MLP neurons of a small language model. Each row is named by its layer, matrix (up: input weights) and neuron, and shows model dimensions 560-655. Each number is 128 + 24 x the weight over its row's rms, rounded and kept within 0 to 255. Numbers have three digits each.
A block is one neuron, or neurons of one layer that tend to fire together. Before each block is what it responds to, as a language model described it from the Wikipedia text at the highest values.

Mainly the third dash in |---| separator rows under markdown table headers; also frequency adverbs like often, sometimes, frequently, and word-final pieces such as -ent, -s.
L2.up2591:116100145122154100129110068142116139118137150116089088129159116120122150172123111158117103155094125144115132103124109138082077135119150107122104087118116174163110132111097160160108154145104158145148151140156181143140106099120099156182125144086147108101117116102153123126091091107151141126

Reporting verbs and the clause-opening word after them, such as stated, argues, commented, opined that, mostly in reviews and political text.
L3.up737:131095124122114101114164129144146119138151129161107149092136149138081188122087088124123114097120094084127083123114080170167162127117127149141095109168146145112131130162157129123124097160143096140166121116126164137115147134064134102091140136157106144173096176080167117111086129092150115118
L3.up2232:121174103128178103136109154154142129144145115121114116138166165163105155085110162130106097159124103096104125097107124139118133100114130087160124079174148154091136121134128121121188109140168104145111129149121159118053104082084112167131169139129088150117111149120098129138119153153119121143
L3.up2324:162157133101137117127103147117129115168120101108118153112160160090152112112103109173147131141081093127101095120139111121145171138126125113130117125135154121099109133097162110118104080089140134137133133113078122143170133058095107138102085078103107143102116118089159088095065140079138098126
L3.up2335:077101139141089140073130108117077136127142093140107152126082080096136140095104138143142137136105125106130082170109139132106145161172153130150121124113161171145136158133160142150106085136151119165130143142142108108157167138103182112064101155190116137150143116177101102116107105107108157110

The first token after a named subject (person, critic, group, organization), often a speech verb or possessive: said, stated, wrote, had, 's.
L2.up1248:126075139132154161106178143140121133133168094140111159208079123082142125129122149114175108129079101110099097129158124099114081098129123097120107126131155104109165150129149165099175144144158127107075138167102138164141111124145140191116131147154107132124143103124124149100113155133143145113

The main finite verb right after a sentence's subject, mostly reporting verbs before that or a quote, such as stated, notes, announced, wrote, purchased.
L4.up232:146125113116139101075137130125121106146100106131126147158090151138132137087104150113149081119143115109121134156115112132130125145151121119099128109101146181121080162130133099124093076104135129115116165114080128108112127088071121102100131153106094094104127116120150088123152112102108147117
L4.up526:107105131151140160125118121123110091130147132138123117123101124163151151123142091102132125153108155142112133165169113144100146161126158116140151188090078142140085128080154127131088155149116103120186146153125136098157128107095112116129165105154119159111082169123162146104134154116169123160
L4.up529:130119140133124111135099157135138139097174146123159105149110115154139173078122147089107103148059126096148095137138160120124123098102086100162107110148140141141144116120128148160188122093101119129135114136125151131105109096091139133088101166122123111152156126118198132104171150110100142138
L4.up665:114092111160110121096113087151135136133130145153113157109112131127176082103138121106067170148112132131096092111151111155131094112120165081155125097143119122165080109124168132109127143116124165119105145180118102104137156137157110105129120162121155131152091151127162127132139124088117135144
L4.up727:161092131135144182133127121132103111117119166174120101123175081130109127130112130178079127143085146125117118116108123150109154156090146126170136131141149142133110157091114096137205133123082144141087158134149125122098098107110157129116122143150110091125133123080155093104104083092126135119
L4.up748:132105146102181151121096116188100174109173113103152113146107148143120103088131078140144123125086131153125122133198167136136154107073092132154131147094133148168151103140121180127155101103121134165147125141069115127114090089104149126122090128107122150174130165104135109121139160142102124126
L4.up894:117128135161107108131128123153136085117146135136110135134169126150085130113127123150105109126120175142086112156162066132146130129180132113167118115157138101100124135147118152105098128110149164125143142144167110087115156111097129090092130122139105144125084112171126177174127118118199110106
L4.up1136:137137150108080119156099116132100140122135147109085134162182153121132111137128132140142127129104131142139127125159161147122108121136104097125164121183113128164161088119103100149153127128116102170108151125128155088162133111150138143112162122187136113148128055129099154081092116137118142182
L4.up1710:140127141130148153131079110139136100136162087140108105095127138175108140133164130109155120123088113102128100132163126142132111171137137155084092149182139154134114126139130147100107128131102104126115089131163159099125121103122135169074114116132126096105110110143128142130100146132118124136
L4.up2049:120083126161163123079081121140120066135164116088130158136153105144147150128115138125105115120146157080155098125126146096134128103139127109121119103131102130077117146163164133115136117127122121104135098163100141145107139120121131132098095152129099138140114155115137128152084136119079095107
L4.up2137:159133174124145126103109140144123123121132165190117170153119145093101134117082117141186135134103106116112101115137150127159093143122126146165124105174100160092075112155147136137163180170128108081132137121094120137089140082125106135110097125138116080128146127111101101108165155092054154143
L4.up2337:120158147128118110149110141161143140110201113154123110086088129062140167131074097143138106140186147117116116175141101102131148144098088110128165103150115163131128115151143135105128156126128134112147150126139101139103108132088103121140108128153111114136139130124112085126116128166121114168
L4.up2621:075084125100139166102093132167113124158168106098121178114096152150137152134098169137113135157137140105111130152102150137103111152141129105137124112151160172114088121163125159121141163180144119121173094197155133096109150107158178165107123131137084143125123125109105145088148108133117144110
L4.up2825:105120100136142125118133172148124128137109101139155107114144144113116121080152107106110141104124190100100089123143130122105129118141152127175161077139100109148135122096103139171156142169126134150089146118136129101145137170098140141101174124146130201133144153150120175135157133146172137095
L4.up2852:164126172121160109123123106104113123119164131095158128131112089099176096135127124134111092124130133102144103147134132090132165156153144133123130092146140151145152183114134153112111130172158112159087132126113128146066138129082132166179094150088102147145149118133156129124103112094130134144
L4.up2984:182120127089163157124164112135136102144157130164130147127104138116192115095101164145146149120142143138155121147124117110142119104125148092104137149117143130132135193130127149116182151105185139135146131158092084144104148109110096110125113105155081119156142119124114120130127154155126160133

Hyphen tokens inside Markdown table separator rows such as |---|---|, mostly the middle dash of an early cell, under Wikipedia table headers.
L3.up80:175135133185136103158169136128097135169138060128101136174128150108111123143116139129146149162126110154125104140131106117145110113150127089106107104121130122160168124129149155155125138087121124126162118103095138130127118119110156126140132120102126155130108195086165151115124118116098170136
L3.up810:165131174154195113133094166149150106146096128174136106132067115126140160118080126163126127184103141135158114154161104087162134130051114138080114080098139156116123138108090143147126152149138157104133136132156150093095121151143131154115118121131113150120097129125117154133159131141104147163
L3.up1787:148179133157111117144099129125126125167142118135119142146108121109137107156130154142118145141136108109119153145140141130135138131158163088099116136148109138135118143112121099136097117176113143108160132135124159111132126119126122091149086140114107114085142134138105135115116162105181108126
L3.up2784:142140120167164128128067142154120139145120118149153119130131119107167122157114085151116110128123141132141182158177155184143099121136135091150114141148109154139155138075185139141127144122075120164096106127111131112149137138146097125092110136110164128127119148094124136111083139134114169168